MLP neurons of a small language model. Each row is named by its layer, matrix (gate and up: input weights; down: output weights) and neuron, and shows model dimensions 0-191. Each number is 128 + 32 x the weight over its row's rms, rounded and kept within 0 to 255. Numbers have three digits each. A neuron's up and down rows have the sign that makes its largest values positive.
After each neuron's rows, "fires after" lists the tokens most often just before its 100 highest values on Wikipedia text that the model never trained on. A number after a token or word is its count.

L6.gate160:103103175135102114159126120127052147087095088166122070138084113114119077200105137179179144090140183186111162161176101141108127120162100198129155109077122112084095054153138151102152082088163095144149152088119146135084136128119152089123140123123106161131112086125186126117166176147152132062151145113036140082119096125089107161175132155123143147153064149201079121080161133155115107126081131190145155153071145136110114067127132089105158166131110102140103098097122139130178107161129169118104161112166065101128130112097087133054148089111104127119141172092118054154148074194103087157
L6.up160:132158102108124124181119119095077128196106051107145114113099105120092146118124124138146188167121144203105066074175103161103169120126128090095194144127055114093125127156066156121155132107105149131110107131151105154132125108117137094129073151111136151178165130105124132144087121135124096122161143085173156095098134073115099127173147123152102127123129153122131119181115051132100087161146192176177123183150121145124101130131088078139125182147084182146139136186101092165101162146122097143151151080137108109124110125149095200073130095118151165170068144135139125098093131103117060114
L6.down160:077082112124135102161103086113190183117151135168166155143108137135163154113150131136125146140136112118177158159114152121128182166165120140062142141174190133128144096121149096117142140138135174128181125094139122119129135110105090155146091103120072106105102113139179200134163112178172163162152130137112173131133196104100133102187086115124133160137156114192081148098116141087065100100100055171100104108163141158142160164127109180106169164135136144085135109134186135125160120167124117069124226105095134112138143149091069100064124178079102151158130184172094115135128149116174179130
fires after: " S" 38, " s" 16, "S" 6, "A" 6, " c" 5

L4.gate7:143155107131088081175188122136105134087126165092164106125069085079090138129127175064125120120122139149110102113135044149113109132149177114135126116112167107171150075083144134097128139118112107105126122083158137139066153118137076087106149137204117147088086083152112143089138201113158157131165071190133207114112161162140144146077188119077155151147127101149139130177175124171147075147082156114115087134133141125132136121140143104160094116097131112168111199063146118115146110145152127148067076175185086149089168115163120084113148083113128146101116145043173155074139114121118201144
L4.up7:134180130100120093131134132096091102140190141141153156180090092127136074102173114099123193109126167085101184169046161121118122167117155076138125131121135159110118121115112206116117132094125132116127152083132131123131102154132174101115119079165196206130110126101083125156092077121134176125159115127178153073046112151117114147065159191101098133125100180167094153111122125197101179118160181123140158131095121182130150095081189168114114134165116130098119146068125120132109122132147067149154103144198103135115198100080126150126128112107083142123136144063150075130103127099116135141
L4.down7:196139182132091147134123101100104173197153054089101120112124044142127118135180129100099089145121158120155096135138156137147145133114067149150178047121152207092111125152116104179128129143120203098152134164124159201112107150119182121175148106082141140102113115167111124099128114137076140094162142167118114129133134104195136151157136011171114153093123122113129124128129124099092192057122114144102144144166187170069111110104113119117138142122162145140143106162127069069121142136096120048119098134171135132156119176135078150133113161201147131125145097134147161130131141132087150175
fires after: "ew" 28, "ited" 18, "ar" 6

L6.gate204:196149093099131093097160167104137130129145136099109138146106145085129127156104140138134084148064111117118113137091147104154086081098136145080143110104167142084128141101157119148142107148178076050181143104170131097083128101129109124210137104133145137070146112135122119112107198175130074111083140234136144156104126147151096091133139098132097103094098034188172177136103066131120158091140126135124099157074070126114094138163121078154094114110171161134177191180144099155120098086189123121094114154151155162175097130138112106122118154071141181163076111116169081088166093161102102097
L6.up204:195133141211110188098180140158115139134126165141086144136093097146107115065136137162057110111145089093193158153104183115109118200113147154118117100176127095098141077140158124122118135152228122085137179154116098158129142055180126150190111134138102087134168154179139105166151139112061061130132158098141168080165162127178117122147091139109141077068137141149135123146074156143127192188116086152130125146123169138177088190147143121180130102062117178145102094190115099112115119199092110106069090106075169126135084133134148154121198162105084170098153127109075095162137150108170136086
L6.down204:096131126067117166129171139105175143164073121122104138143163173165123129133132144103137043094167067103109133099061119149185123114180142148176105129168110181113123063135096101137163082144151198145140131143095106111107180124121122177149085126139141114136143126124115149143106129114120125130138133155153113029151148149117131164133136110138106139136166128054109063143102174170119130113101107109094168164149153152098149093117078076079111065137109077107156175115153189184120128100100149136119108153190168071120109085198120144176182111088194109118091153050174107047109113150151158100
fires after: " R" 35, "o" 16, " r" 9

L6.gate233:167137164158056114157174186057101110118107214076076158053108092178111155105097132101125119149102069181098112096150111135133090125129197089073088093121164113161153181095085127116126151178204130165160120178090124113121164112107085141163119140084142173105118065146125091127152089109084141096130127083115174111109114137055083134141183137108091118135179130111159150109172144146165115166116095124113071139140146114128143112094117104096072136117139163167120099114162184100142119130123103067180163109101136150204104185181155055099149146133093134135162102164119135113151092158124162137
L6.up233:152114124129075075125127105153133196126098118128107154122173167153100184092154140095202085151157144121110146089116137087162186164119167123058089158155180096137170142124144145115132142136147116130114183109088102109138131072062123132114147206098131185097116177111122083112088081115115182133134173116123188126104168147104170128152152118067121076133111117144106114130185146173144104106151069139181095115170148107072078168146105126115125128168092161159150164137075191080091167081081096094101154146155189157159105132125189107113142105134065137140092082193175121056140202149139129142
L6.down233:087203039225092160133154162113151102062177117108127102133142140154090109152151144116104073136133091193153122126108138082081077106077127199102108133089133125152108170063093181136141083082164218128132185165100145133096084110161092120129114078119135103080191102084107125164157127104128063164146074163105092140086133078140104137132129107164127152129171197123105131092147097139165128159121133097073154102093121105179165121149092167108064078138122126143155123130126111140169161128179175147188175118107057109203108170084147134123123130142109158129111076137107114176168159159159147149
fires after: " in" 18, " (" 15, "," 14, "-" 6, " on" 6

L6.gate123:113153130116105086179101145087083165102163115159176137133173094082138084181084096124183157138104072112096172140119139108143170138132101125111168131120147106139156159154085167086123168097153145181121112158140083148167178118131107100130118144074116144183101083101046139177129119060076132156118121150155120153168124085089187122103126144149135111064151119111078113201134158123122118143152139155156116102089120156142087147107149055133116119125124137144136164167065071200115167120101067146150131145098141164115124151193160122103153132135035090160155128145116128152092115082065158160
L6.up123:145142074141160118113122141140102119130138091112127165109162156190187126119068090153088120064144049132074152131104112132086110131151133072134151090099098154099086112117120138166164133138148159152125131099110092104117166075177106112121125162103140138134154113142154128192106156078100113103127204132137158128126108201135115136149188126058166114101105093146146146133142109147082157131145114169135166128191104104149111144140178172145062148102146135114073139127141170136113126143142138181159121161144076135150105117106121109091112129126130072111085105105057101086127102140197073099
L6.down123:146101144127036132194072121122165104158112129135103125107128110127097127182110117118084133153102175168101127193165174181115119140109116125167126110116129140102103175135094145115146097094134255138130112149148117070071142154068119206137125110081118116159151116080157103150152102144107098124139133135096097142154068082071146122170132070129115147124099156170196113138125154151099164114099163111100083157060163131144156146123123117162087150097100106147101094112101091124146141108095141167141195156116091104122066120157157133139152138130069140146151087151149176136122185163139149092
fires after: " Re" 24, " re" 17, " A" 12, " a" 12, " de" 6, "\\" 5

L6.gate282:109115142155119047124098163158120116129112071077185150157104095148136114159088107137201083163113111196155136123091122144113153082141085149144125141136078124107136126054106121134102145172109062084135112133126150041079141115052094086135114137130114086110087169085130148081230112127142137062140147133157173080125130094074150154160170105144096171160129146113175177139168171169084109181095161102220165156073134147103131117145141086151091155144117127170211132116121156151069165137151134086141114124126080124157140154175109081176125107075102152133119108067130052149103108128096104120
L6.up282:134094133153116108133104147095141148124143056064161182147060157140137132142089048145171138166083095141166124078119089162063152103105053153128105171159124130134159112107112123162071106186111129136157110149128165089111116158088121107078085133174122075144084159082153154089171065153134134112152150115147168061129141108075146117130123137179139171215079197141163119110110113160092129165102150114145129130137123090118091101148148100214023115185140146142165135127119143132122181167151155129146183108177148075182127145143089137104116137122126110075157115070114079151099128171085105140
L6.down282:116091150149165129164073131093080114124099142133146159103153099159146173118137122074067184147171108149091109079142113097099095152114156149088141126189104153156129146108157106175147173152124198103153099038112140168156099164150165128115121093138081095103113088128128134144047145143052135172150134122092082094147156122117152130103106084171114147135115178112107115101095107092151167114075184126091095108100144085184132121164124142101069166093090184066116103115095117082156126120077180087116135135192141092112073131146136155105152106180103045125160155086124151117119150156125150090
fires after: "le" 15, " S" 12, " l" 12, "en" 10, " s" 6

L4.gate229:131196115119153121138133141144117089114106107141146109117175120126118083096121140157130146141153138150124150143116085157116203060119111178131107167122102122102090131110107163110131164075136060088187131177118165176103115144060175139147111105164082144079163164149145083140100123178084118101107147139150156161145140133127096128148117145122091057057085107126117125122132105166155077130100156163138110176105143080133162183102156107118124126045026134095137166099121136108160090062139142038095101162115101105181126122177131148142082141149160139067117152165105165143208106088116107147
L4.up229:147076178174098151158166109095135092143126091108098130160148070130158142147145113135138106170118175164165094095198164112122146123104131158167080215152165081112146136127090172076124105087179124148153147122122113134169153145098193144138144213094128172156116076143117082096177116132127094138164159125126175098117069151114168177116081136098082137075053163141138056082109103133191155109149115120133108135112153095135139148070144100097117105154150140136083124145157116132154119174131105056132145162108130113133169126084118090060181128118090171094142165153120133108154146132124158068
L4.down229:099135113121101203192148141130152123102106148145127159194147194147115126123141101165099136144175128128126156211125063115142095119129130156168091179176124092104113153109165101173131115128127195067113154094089100177076090089082158046125096165111137009131135117144140149113136099152133216135131129140153083086108115086168085150086141164129119091125152091146121110090111142081142173153181177131042097091125148177141122077111129161132174131124139126172116162095162129134121102137132115112120164134137092137182139125132106106093095141170128143130149138140132062156134101154084125098
fires after: " " 24, "-" 19, "r" 12, " con" 10, " r" 7, " pro" 6

L6.gate108:169118139087136110155087089094054156139097138176151127058096127100103111071173132120142121106158128167087133138086086081155181101086134140172107102087130136107079127166139096144100123056136121105108146090061106109122160119152152153142146165060079175093202182148108143175132161167135080086125194076150113090149078146098118139105155144156110109116188099124126153129182143088126154183090118187141147112046165120177160149163168092157082094084139163185108144175166116122114138112118082111172109140109158131094115154174133148110148139057157096191148143085084089131132130138116161163
L6.up108:115136156094076113135190115121111152139099137126109140104116054168119103160111114133134106131099100153144187123089101112080109177090156171152141145121145087148187114160143094137126156156144120136105176155111089136145180089142136142114115086134127153150071135153105086140176165093162087050149117038072163119178195196131110170112175103164135140163125156106123135128204128114098139114094117203109154091178186169177140142154150065098098093139090121166125176136170100124089151147100113119121112089142215109117147116070163097085169131121147100205128113134102107140125073123168219090
L6.down108:154139112175099117090132137214161125185146126162115176163112096079131156160105150146092136135122130145126090110164115107128078106115124134157094096143123096114155117093099136114135137183143221147134080140125178141087135110102137121075133123116105149150144201142098086124175125148186085118149123145147114123113043139124177145141086068145129128110081138132151179139099161142124129109126128151062144127116162091138161135138134088134133152251151054119162142121124097126162126168124138122162138155116117134161169171107108156140097134128127095158178115161148148105128083174111173137
fires after: " a" 29, " A" 27, " E" 15, " o" 7, "A" 6, " O" 5

L6.gate88:147095159066085109119136105107135112188064131141192115152131084075144159109103108102180092089064142155164148114145111132141157132106107169124116106163139095117142151182151114135177162144108086119144139126101075119187118162161102092148122192082190169135115107093132200102127134117083122103122083076171131108155131138172107112149163169141092120097145078129096144135157115133185140077128103191153129139081087123126130119105150045128096175078165112209173188148139099124127150110131118139127109139128142188113140158118145090091108113140120118144181097189155059137168140113132215166
L6.up88:116134155065171155219160122107135166122101092149117087103151122114178107097100114173165150127114182165151090148099145138049149164193119172080117093160129151139054152073096140103127144204129137163143116191121167125063169106121169127141128117149072149099135107146145152118082045106148144143143131136103146137147065136154157115162089112092111117084130174131070160126138114107196207144138163071153097158132087098134107162142124076099070119105121185154146100104160131122144160129068148133212098094180089152077087151105102131101158125144071152110161146135143152148091123167118144123
L6.down88:138108115169112136105179137132152115108206161059139112138093160117125174088095101070079112154095137190104117110161190087163117133082130115111141154132122068120151151081167098156127116142103196101112115146197121197149084101104178147168130190134098158174107154092090125179115172102148173157142120163122121101080120123173064164109094070177171083138149156060134138130023132096160216099134180142135129185094125153122126099121076169113124082158137146149129131148132139144120147062123074118075132081134093138107141123133153143113131132068175174128125106136188135190102139092118086145
fires after: " H" 25, " h" 17, "H" 15, " E" 13, " e" 9, " L" 5

L4.gate70:140119123102124123110138194122128143034099065171090113082172180085124101131119171132138184130112171133094146124186099128109148069117127106133176127062113183115121167151129138145141117166112094142151163111117085105124150119082128105126161162129084111133087103109101112178107136111154107120116187147172150165126170179162162166162161178119088094145108150143091103165128127148160098031067113092186097131158138074117021194093076125107098102117086110172136126156136101100120171139088109136092106133113091145145070126144135079149154075122117092114099126154112146175174133068171075161
L4.up70:120132104087121096078131207124166136051140124065139132155124125123113115137074140125130142079104054134124092075097091163130084109093169077207116130086082145127208186153149151113112127087135110125145124143139154092102115050066160198111140133119111186124090126111076098164112159087065131113118133157126129145123116091097105125078149137194162142136125155127212133099127168143133160134135096109124140112151152165145120120140094176128167127121176159098096136113186101134119110161090114136112115132151107163107105076129109149130185098098121125080167137156075121154185098149189141098
L4.down70:076128115111111168120155108101165089038100164114135136167124163154141143115104130091101096125149096127167151089120151169078122145158122091187123125155137184129161175133138126136122131136190199129110117150155113104141118097115136160088119146136113141111051078177187158215147151106086121114175179117167138153119091122136069085158179224129136126126148155062176134174143114180147166123155133083076131129116152107170128066134154107094068095082124162069134052166103131124056135130125148118176136150156145144134137099089089159130187147134066141070103158094029159136112070111154148085
fires after: " pl" 21, " d" 18, " R" 9, " M" 7, "r" 6, " r" 5

L4.gate278:114110128132143088117133141128175127172107143113130122153130166119106067122115126131109167156197175141103099101100164112107073131086175104112117096116194160123178158060149181104153099039122142096123127095200175118156111101152135100082147134162210130125148184158118146131087136128182148133155123173177135125136157110164173072168111161136156156124087142154126125163140109117153091138068099142120219119098140161159107103149141059171189123092178092171148104133142135117152122165139129183108122056146183074094134112140130102140147120111148100104079063167090163104115130124118123159
L4.up278:121103137087110111100156158167185160121061126187146126136120153081135064132108118121122150086149109124141140133188133124188128142181123075137129120127156201193146162096183167167121149101103096142113089122183093062166084078145096139119145148109159169098122187062140111212088118152177111162123181166122146110169151083160147151128079140120164179100133088113103171145118210135095140060116094167151158173146160098138072122123135132173084106190172141169132104161103095097199134154115160132125125074105139106069149102137088088162114153139111141150121137146096138143146129084132087157
L4.down278:045148154161126152103138116144175122172161113134105174161139139140159137110143128132144124121151102180079188112121121164124167137150149116149094135157135245136168127158140145087125133125102140132180132139116120150155120067146149138169189087178154093039114124164130127120169150163108239097144079120131143135163059111097144145101080154174195083087103091115180135134075089096143199112103099105130069112061180074180127132130129122112081163081132109135091135095194106166116088135151138146156172094142091167145151094118163128180069152130063119114080110156196101115135092084119114120
fires after: "r" 26, "u" 16, "ur" 8, "ro" 7, "\n" 6, "o" 4

L4.gate101:101109130097189171148109118121149139145126157152104097093125133115094153185098143093129168112148145116128140127130122117196172088146125054153159141111151123100100180166100105110132089116051095102187116097097127135135137138146110087137153153067157089158123212120146190057118106117149086128112108113146134148125116156113099108168157127119124151139094155095179065110116123116155142175098126104165103159086157071141138138119115120135144177176092138107177089091212164156177138154138093197145095121146127135138140160144130110087064127136118116027078133139157188186107150152154136147
L4.up101:156130151147143127120086138126147123164098143102129114157125151099108048101137162124127182122164123137174049127182135116093173071156149143122183144107070109073103144094111081155094144104079111143207107175098169121160112132062130149114155090129185158113112143113090146135105108119095135110068142075121093113110140164124100095112139124103118126137125084134096079084189134130120159156048159127086138178118167141114051173138118118113097089170072087169119071096130081173162134097121149127116126088149081182169137107207135104067081119183088090138093109102151117163130130118149129183
L4.down101:157122122123069181180156116120070142134167110121180140073143086108106104066087113180129145149180139102198090195117083126162128086081141067168181157139154095124140123153122178120117145140202224165094084155162149180121115181135084068172110140209145167195119105140123165171164143072151048143113105142133137164173126108200188154143117099191096146111103126163151070135116097113163152133133105111084184061090165157138104111161111095171153150141108120103152093148100112119138127117125162136087118090178140109104127136089131106117131128113135146104138119086141157151107127153079104147
fires after: "i" 16, " Un" 15, "d" 7, "er" 5, " c" 5, " with" 5

L6.gate294:108136151179120085064111083115148119111084135142081083075083115113140125168130168056173154108122125127125132134084148133117165087163124139116171113134117112137138082176078097163157129220123137133106103190119118086084103157150104105150139059100119107098078136150108111107116167116117144070134139122069159106174136155116115117073146108168145077110174129093127138166179111108106171152072091177153102138163162157154165059167143083112176127161110142103096143122111158153054150076154128103166116084148161112172119083161108092140112095135106119115066155151149116069186123166138146073
L6.up294:137138128115119117156131121103097132150170164121136100087129080191101097076077152185178135081173114183070085175130177189136068172102133138115131104140095156128197103077145153113067163096134159139193142113148145143127088117104087165149132153109181109138136121136142139103098131089122143108110058092143091132119154131157085160141121111117090107112110131146203184116120184060123106127137179205101160169120121129208138119120128113188074121142139152159124148121163131171134092143079126093112141116077082133147092120168133188110142128137176120145147185154197163104154096123088094196
L6.down294:100153167171125097123137113170197064097115188165114090146092151128152086113110126090151103123108078072152102137129134092122135170154128164095115101096127087094097082187157097128177122140192136148099107153165142102154116201190071172137114101047084132147138074106123143173040059148218079129159140177160211106125128134105143111118131138088114116090125124129139103119096105143137138129112111089180165126170151088077113108105098138083115127124148109137139148147139164108128103128099088148139083168066174178122163128139146118169114112150149128131098116113172057101154119104152160147
fires after: " G" 22, "o" 21, " B" 8, " C" 8, " T" 5, "er" 5

L4.gate310:136166108152117075097180156150144128105119157136174077104099136189121103100145134143150174181128104116137182152143149108066161129134169112111190089124073145133115118144148121094173190131137095145121137085147188118090128138167140109123165061134152132148087135060140093097143122146146160133107125170135172118069156148063091142110131133087180157141146115178129172168161073175203133195163117126083118114130095170116125132073163083106149117043122176147156144069126125133083138098125101106184108155162159186176178185132153142110121152079058158122147074122122144122143080090130146163
L4.up310:105096146111093145120116113122109166179063128178118088083128090169130141109142107155131098145167149059147119171156117162156162101065174104090147113144143147126058157154103055081130144114164133110121124129096179130128202130109188070124139121106087117087064110147178092139143154153143133093128121128127091109125159132087124158123221131151127107137101134093111128165160135120189157117126141075109067146086091079098098164100143117047110118099160115106143105092167175120112199143166130143129102163093157163123090112101157172105125078131079151135100065134117116173182137127103104118
L4.down310:123099106079166121185117150119103151131068119106114109108126038143096162062094161099128133146137156161129139140154142160144158149070121145143114106086103098114128113162104152104148156095186194140160074077072131181037162124075100103063159142133116107141137095102138188081117111097112154107180088149079143129143159118097112131167128127127162157111145211107131147173157073156169174110125154150083128085094118139145062157102130151143125140127127196154171087134151082111170106127117139185172173137187131122179102142168101128130139143139110115137124091179110116140166129103190121100
fires after: "ited" 21, "up" 8, " C" 8, " ex" 7, "im" 5, "em" 5

L6.gate56:173104089073143115140127125158113177052102134113122128113076140100160132141081137106145120126155176090098182132085131134107145139133112137116110139083185090113142156119132206145140169157129134108159181123138125095126096139122140089132158155175114120110186176133140194111165092104160118110150142098169165211149105153134185152130144126119116140106124096156125113156101101229109118084119108146137129124110118115183122117064133108151153156143137202143089137075047136148163145027136158115096134093206095124133128139140175111106092111090108150118138069094141186099079152134109140142
L6.up56:214036112092095126211132107079123192098155222127168097122119170079115085098121149151133064156159133115113133131139144162132152125094196113110132149105126059095140208153140160166115167126124158128120131125097072119152056132202085063052141158177098142119192137126130148134086109112152124160159147135092177170106088115172087089109116151093129132148127140109150179152111100152124121076148149126145102126129135114155153126078140124144107125165172156159113120121108123106118128146134132117138121153144168134127151138091144114114141105083126112122166081158144149076139086134182077073
L6.down56:149124137101139155111109116127115124154092177145109148125111120155109122128097115133126169213120128166063115090130106087129159093133118137149155151092151126141114155153131097145115148134132255116107124196056121252196118150118117126101098145085129131083125153099094124139083097105155111092153121156141133122151141140104087120166111138113134186105098124144110110130139136155075108102106097129130085162093087108160138168164126150157169142177152161128136108042145110093126137151122144137135202123136169146211164149106081152102146098158101164129175168168087087100154088129104092149
fires after: "ce" 15, " Un" 14, " a" 11, " A" 10, " t" 8, "e" 6

L4.gate220:184165124136108122171136091147085127093123145135112138184191115086162099131159108140105129129128144036067117093136131159159181136097056152149107201129137149149127080131095138161135149182123098110139177111083113127164096131114094146135115126141115159112136050127099129153109155143137123094126185143047181128131115163120156124150170064161143173143145106119090119051120121103156133084136138082120169118140087106118104198116113061136151104142158095116132145148116153117162132088106171079113090115146193117103121097111068122111159093115124178066171099107131150170075137119114105123
L4.up220:132162166113172093121097076147125103082140111121138097136084113151074117064079111099144168106181135076101084159110132114137129058165068168167138086155136105079118122085079233150116175147192137173116111097150135096167073162109127120140172097122090156092142160152047134146118151133088152118132055161159149104096141153151118135164107181168206123158122101204122112115154150086091119121143132146097184138125118111104175161129187090134126059106135125119141171166141165182153147135111162103098159139164166102148142137145110106116138133190104109103187132129121127134145094072138119148
L4.down220:124122102088134137144183130158102107175097179179141156127163114107159079081156183107100090118089124114155145131141186140134115117162108151156152227099124185131100094089146132158144158111184208139102084170100185180170070176173140131166182128090139095115066156155091120151096127105131094120144105120145179139081120162090146168160152128105136155137126114119112075099114091149061122151133112167107141113128082125093174132122173126074090135152145137155139144127114082126169130148060120130073173126124116135103131108119114172177153189122141143148122121143136107144139119073147050158
fires after: " a" 43, " o" 7, " " 7, " c" 7, " A" 6

L4.gate15:171233116153087135143167107156128169155129117127111173162114103127139145114134152125089114126171108156119071145101106119162123105167126073174119163187093156129092056126124182123141181115154161148158159176149119161143135098087132104134132122193105096135131133171077148108144099184132123085119135112177157145164111140101086090146136119103105104119076133138107146071168109121188092174090136115113119102078118092107085094125144103122087111107094108202094176113113181135145168109141082160075141092115097114115145139117092112162174180072096167143085156093125062108180164097162170113
L4.up15:097160169160096161147092105123174111103166176127161140180127112158080136114126172113110122053166129137151116117042107103122117130144148149145107126151095106115105079142142149177167145085079170168035100115139108141149085160075161159148091106118114100176156166143096154087147082175145135084148149069142101134136100171140093140102118156122096090111134125177143085107130059039150117115069203180054140134116113096120127113134142159125190096124103122100104133140112130140141101123165150133152108161137103135111176147205098142131086198162156110106139190124193145144077154085130166052
L4.down15:062131130112099164108094163161083096160152202158088095141140061117098155118107170107134188107078134116109119172127103138091111108106131109109134117118135084083186141124105104146074082092085053083075160147167097161153115141093114125156141164127126134147113081086173101120092138114106116112140089153158144144031177103222164078173121147104177178152114120152145150154053111131133154097169072176115136113127125145103133181123144161118188137122177081088116057111150095144123106160109134134056103143154117146093094138145128063111129089193145093156138095141110131167107138104115183137
fires after: "-" 23, " con" 9, " an" 7, "ical" 6, "ar" 5, "9" 5

L6.gate206:114123153111166124150144099125091146107132137113153113149099112117107064104084147117165126120172162160083105134110144108145195142141131108111167132095148129140139165163054161125150148130083098109145201083119121140082078158098155141146218212126084111074087094171123086134109105140025076130161147063143149102164110108122131105182130178148113169036145114132127108093142111107160130241060147123162086107116139099115110146111092112084157128169124107163122108113084098103088154124086178138128127092060070175121146121133165129120155140097080143099119120069081130096146100118144128158
L6.up206:111095179158129114176124082117120111129065109127155118151112090121160108066086092105133141192182152111133080153173196198113111123093105133120158165084188110139194169178068149118091106131120118150081210121132154152109148123089136142101144178152170096091127090147123126101153083120080087150183151110117171100128099150084115066145123146142146130078173165177130093054146113069130172156173132128139118083160148141130116135116135138124176111179131097131135146127134135107143169152081149128132170114081074106140153077119157139067223120111156167140122085125101078147130074114158117144
L6.down206:086038108112058161134117137157086136098154190128142123167132114181139150056151167095095133147162132189167144094153131135094103158164110133151136105142142141149160110139120112095087088150171202145176095171117157177156151113121099188076112115162136105165129175128165136082147078089130160159197097135121148079167112134152160107129097127145078123130148093127057135080094124122139116077093141150132151106173129115130118132138070094130170105157129105080177150116171070063112133180074119134140228089139146143141126126109113100088154098104088115127120108171164072085136137121095163126
fires after: " S" 15, "m" 14, "r" 9, " s" 9, " J" 8, "g" 7

L4.gate295:120171101122140148114188122156156172117129124113113135127128082136152122131158117147137129173086124162106193149107093140127115111131094118136096139120159133117132110074137195177125103129178093061078170070142129089131179154145066213137126135078100120139078118115139120119158183104145136159125121112133096146173149116128103114139110167105139148151156177120149171132166157125064125094166128102070115166132157096162114119112069134188073108146203111145153112134112121064064129143133121088086064131158176115098094055148118107125107193164118144117102113113143121087138190094141201145
L4.up295:155157119058120148161164148130107115133081097157112133099120044153140091190165072170131136161061116133116105171129134197163124100126077091129125099191168213143156120141182067120122147152119075120128047130107128129153090084163177066126179100065113092107093153146125141154155163140146089129125109097117128120149075081119118110121106140101133069134153131128181147097143178201120117145165136154157099111080127075145082157131176124144088136134124148140104139103128101135170139154155159157077119108124134188073120121117123118123136159132076147095140081164130161135183053112115185106
L4.down295:148131128122145148121159163171117137144174091115145127199166121154155137169137111128162170171159201122145132160149053106114090107116133147138108156042108107115102152137080123142121127125128140116095169094183135110109171162100062126040140137169147100108123112110134115175109141168125088139124114138140109110137096049118152127088131147113189132144105098114125142225095108116128180124199187171128144166117151128129112117190084147149116145109094139178139101165163076133102213127129176134129237139146152134073114101167174094085084181134110168142164119143176097119107058125114134100
fires after: " o" 36, "ro" 7, " O" 5, "art" 4

L6.gate70:177125122119016056101188156151100137131075129121073142120158079144134113139121174174144148132124092164132125137153079134134179161156130123137174086093129112099128114117129113146151149168095092119192152133128125069082171067158129143153106132120035108145136134066112114155181166129122136115129112142119214159155166123114141161135171124135150122106167153155177104168108123171149126117115164128179174201101091050078077214120132049097146141082124171124137144146122075137117182061150116139146102120105096147064076111133174082145130131129097142185166122154112093117106109105129175132
L6.up70:145134073116052145101130179114080137125153123146041082111129122138083168098135152182093098113117064132146087102157120171193135139151123142160159118141173163199127103146104084101112121128134174178149073157112122140137140069175155123094119099127108101157151128112125129135138085122102139189153143063120131128131068167101167142102107135130132122116132226117176119077104164135153170131137107181164148236098073106134125151150149114123082156117120116069141162154156093133152114113146116102181160150175153155105130114151106105163200064126131152193188205187139166116093101115154123090
L6.down70:098139077152107178162117103078121159134161111136121111078092127182116139129122154095145172140129180087131113178113133104122110104085125142070134154103163127180179140085118088088094153115136225098126098145185164167156071114170142168162124086122149157144135161171147187108096103144057132150132101120103152142102109161151149079089099140136127131131059063096119155125140157094149126125144159181139157162149106153155136099145213098096130162149152147103077133064098114116169127138083118110077172147165150127111180130167132159102116107102144150141171221112034127129088109163136154161
fires after: " o" 22, " O" 16, " E" 14, " e" 9, "," 6, " R" 4

L6.gate67:162111179130085060149134093077043182110155186178114155130131107085116123158140160173191133041177129154146108159135091114091149138158133144153114158086168159066165153137173073159148163200124111048125159128149116135135099092130196134118118155124134110137069100106137117096122132146141151154094149117091080105127136125100111128127112094090129142101116093120118163129198124125143134163120128124166132125164146133087110121111175134145174144166109068121108154128177109162122090142083114146090103132133191145053099175095075091161113167081115127110076084125181104077146127089082134126
L6.up67:098137113152116115160139128127138162166146104124115117164143070141157041106126105147165082184127146122149114116109153091067092060106145126086119133049099149044091081052149110122078115152125088120134120116126121151162162089119142144093103049126142124126115147114066087128103062164093164169123155162150118116089111118153146125114141101145090058138143144110173154148125103059105105078135146192137155168177176132164167119146107080173190181143147112166130083167211042162090071114083138134144079133101123091136107097139068113124135177112112109098113115105137114148094151108078126120
L6.down67:193121114113125169137097117147138120136105098078130138157071088115164122095148083194158102149134144104153127120133115099154172068173145149122146137077051128183163185175094097130151099131051087127101158118122149241110109150099154139093081160121143097137131122116081190109156114141121100109168123117089129131171161160153121062110170129147068113176167139082138072149135168075075125115159062139113083145121152139074182105180072071105101138123153162091067121132094154154100145143154108112145085142117127092140088064156165145118103144116179212114082145137110135145103134158112128152
fires after: " p" 28, "d" 12, "v" 9, " U" 9, "os" 8, " c" 7

L4.gate275:173200166161078121153118123181148108108106134130105080166111183173049196132136131072110140126164142134123130134118131050115164126170106054139115141081063118127145083122101155079132135147100107162079137165170129090152129091083121114133157101087135096095143142106139177091143114172139151151136083097114141156154156093156112081138106115130150173099108116187135163147106195120041085143081176111115151128051199136175135108088102110155117126156122086111129116162091141122125088112109147120098114134154153141137118170157125151141132120112095180087174130149096103150083146164133157146
L4.up275:127092111147204119126119044193075152147139099187145148152138141096168143098140061118103162125146175145164126099181145123146088110066081131140119162076188122088105127116124143112128105143140154157070113157142063122128122157115122104166123164104160116177140103082126115136083128064096194072126134105188056123147112142108134102186122050137102067091078173134091123115085120096143152103167119125157145132112109143114139154151135116099183085070142130088125128182121157143143138189163088144124111158060122118125119125120143197126157160169128127100134076098184134109098212119087168143
L4.down275:075116147208075159111154125118106135171155117129115166115206141121160059143116159126151113119122101139128124122094049103081163164196171114092054134104115110106119097103123115140130122140148101124139118082177091042129102066152099135163165083164081136073116147129156146119128132169112121108188099134167125129113179086083135086123141125175140156136161170134157217095119130136135133164145127113172106140051131177126190159115179116143070182111142114126128083126101177178131132072057209156095176182145092144144144185065094089144111171142083153133103116148112098076186167195135110109
fires after: "\n" 24, "." 23, "-" 9, "," 9, " (" 8, "r" 7